config = dict(
    positions='rope',
    attn_scale=0.125,
    beta2=0.98,
)
MLP neurons of a small language model. Each row is named by its layer, matrix (up: input weights) and neuron, and shows model dimensions 32-223. Each number is 128 + 32 x the weight over its row's rms, rounded and kept within 0 to 255. Numbers have three digits each.
Before each neuron's rows, "fires in" lists the words (lower case) most often at its 100 highest values on Wikipedia text that the model never trained on.

fires in: "career", "club", "life", "clubs", "its", "film"
L9.up24:139090111095107123131168127158103146142120090128097186117112159122048144106128150148102158127103165102088124114175140098135139131137146115127163134112142135127129147098165143147150138179107159140124155105143121118058141132150130100180104124171107148146181134087160115150107172106127124105074127129116133159085057143155143060145105124210157117054120107049148166172157114115101130135204146090141130143130111153105131170142122137077065200119180070115097123129126152120115141149150141151120166021134110130124130139178112121106141201115107151160146108093144155156175234145154088165

fires in: "early", "a", "decided", "political", "freedom", "together"
L2.up605:120112150112167138199177114148178151159099099063159144135196135152146127162089109124145129149194127097151153113088118054085120110178133148166024076159116139176128155118170137164169152200134148090110133159163096127094142158142117066110119164134175164136135117105117120150176118101154131151155072081135118094120137144047115165106124148101113108091138109105116128112109112088104115134140174120206128164084151098135139099143108117146083173131137228101106151099171144111098127138128158152163164088132126154128110141090123164089196121059159142158145123160170144089064112094106135106

fires in: "from", "currently", "w", "him", "california", "panchavalli"
L6.up648:096112080156172102097091069106138153129120126099096152076127187140089140084129116124106151143042143069062078145158135128119142110116169122118139117144121115129080132111141161082148108087092189178179149115131140133092156066135107178157171101139156150157100123161119098165132115099156191119028147067150094155160132117118098166153151128139149131150111105110202160181107126192112146125175084101090133119111158129143086107147213068105120143088129148060102130101167209132140103100136113126151151091190126118115141130104103135120126067149156129142134146097133177127104181128131088135

fires in: "united", "santa", "virginia", "pennsylvania", "northern"
L13.up292:102087064108077130093179108070101130051141105070131233153177172062175127098154142160114068095131132066134120115151111114119123125122112124161161126156149235131187065150120141086113135129083147116118128153148062126146099123127115104084145158065133119118058149090132070079134080165150175123131128175090211091141126113137132116076152070176156093119154134102109148120117099136168129126182108150140172145063178156146061139133178119134116121092132173174136102125161149143153170138115119094148136117141106168133140100099101142110086119123139111146086121086128158150127148113143092104

fires in: "received", "nebraska", "upload", "rook", "attended"
L6.up23:151141115214171085190131149126149162134202109156104103202153196084133111121101162180148139130131171159137110187169144089154176127196131144107077123120144148006143160130139105134114106148115119070169152126129147154138061156123135113145079204139157116128101147140044161138141195082085170125136119160160098154111096136128099136115118109165137120074059119116156160142116118114108122125118130171163094164216135194102134174120175146154103121112185131149148131156142094126148131102094138155158079145164094181106143155134092115136085142061176093132117152123157155125092154117175129140

fires in: "release", "of", "published", "upload", "wrote", "control"
L6.up873:116119180089135092104109110093120114113202108123098208113126122123179185120136145180135109154150166152154099202142164108172126146160132094177102111151117098095167099131179155137119155094148023077126160157125138136136129068120096094134158076132103056107110177131156097136132083139112180140124112166124152064060209132125176084063100132143107081123102097086099084148141116132171154070126105155072103143067095163116145150180105166094160159115107130114107104130175150122126114176108084159111115153119127127120162112114117115126150117150140097177122106119153150139114099135126109113

fires in: "all", "to", "positions", "analysis", "legislative", "positive"
L8.up716:111109106164162117142114096103100114063131105098144114138112172179129082178090136155104115176077108084146097145128102099138130150212061146100119146182093086130159120105069141134129062090112134142148144106107138095104134131142146132115168068147144106214105102150118158143148095088139193189154119120047125098153140159096096110137127108132117121130157121116153091172197130158120130120085161134112108119109159153117090124197126076146068142130131150166090143138145174092114123115127105099128181134171161140211135142200132073202124138170163094136136159147175096126114106128098124094

fires in: "year", "long", "years", "history", "seat", "water"
L7.up534:166105109156073173150126102106115075079142064125093114161130128130103177186065088147125133093137114095099091143130124113115108118128120146111126040122147119115142120045148177085145119102156127136144174111101157068153153100180153153133138150149122079205159122115109155147126145081136118116114132201086139113102114188125131151115078143181126091161179118132134088177120083162137132140159120131061088164175158193073098129157135118159108144148104105109152117130140126074129107157119112131181120060163106062139128122101108075111134133200096168156138134126178066097133106132148092092

fires in: "they", "which", "nebraska", "hours", "husband", "horse"
L11.up156:149167118158071116106106120167095127174132164097101158095146102053165144102099174168126143099158126115061151126134158135121109105098156152137093159139153113144110101079162125117132140097068139064145191193153082158114179092145148110163141180129105079117144147128112121092174167115185119183093156112101111119136105201087150146196145121138127057152103179101123114133178143143139133118164166176132102146135142134141110151114203069108116051137087113123156121093011104101115146126138139118098129183187100122048146144126127108176111114124088092140094161083134123145132102126185203089

fires in: "his", "her", "some", "several", "more", "other"
L12.up492:133112146097177127136103111087148211119102100099034138118144176118083162137112101208179122125126106115070132142142142146185079121110075079136120112146176139141196133129140144158166144186157129132146114116111078117128135075112149134117091153106077186129100148101154052158144151114205108178124141172111160087100117095140094093130160088138110094125133116125131154113111101143119154054183146114108164109154126179092094141179136148155140147101142213130121094125099099096128077127092158085140143151078128048180139144099080060090077175168110137145125087118185170108069108090177084081

fires in: "career", "central", "number", "center", "centre", "election"
L2.up184:125111157093123127075118092163197142116167156066147148083103143114129071121159095152146119163097093073156121130161161116171141120134121076112154104141102146134103118131131129059104149050125159147184152118140118152123145098135094127151153162081132019139151069126125145140150106123153110096100118106164066179124150133148155144130103127157208090153125114117201072148149109084097160079157093143123147134114125133084069082143169080104154174123146096145197127135133124146166093129147127076177195148111097155096142163185101128118140133126171095165134185190112139148113181117106106071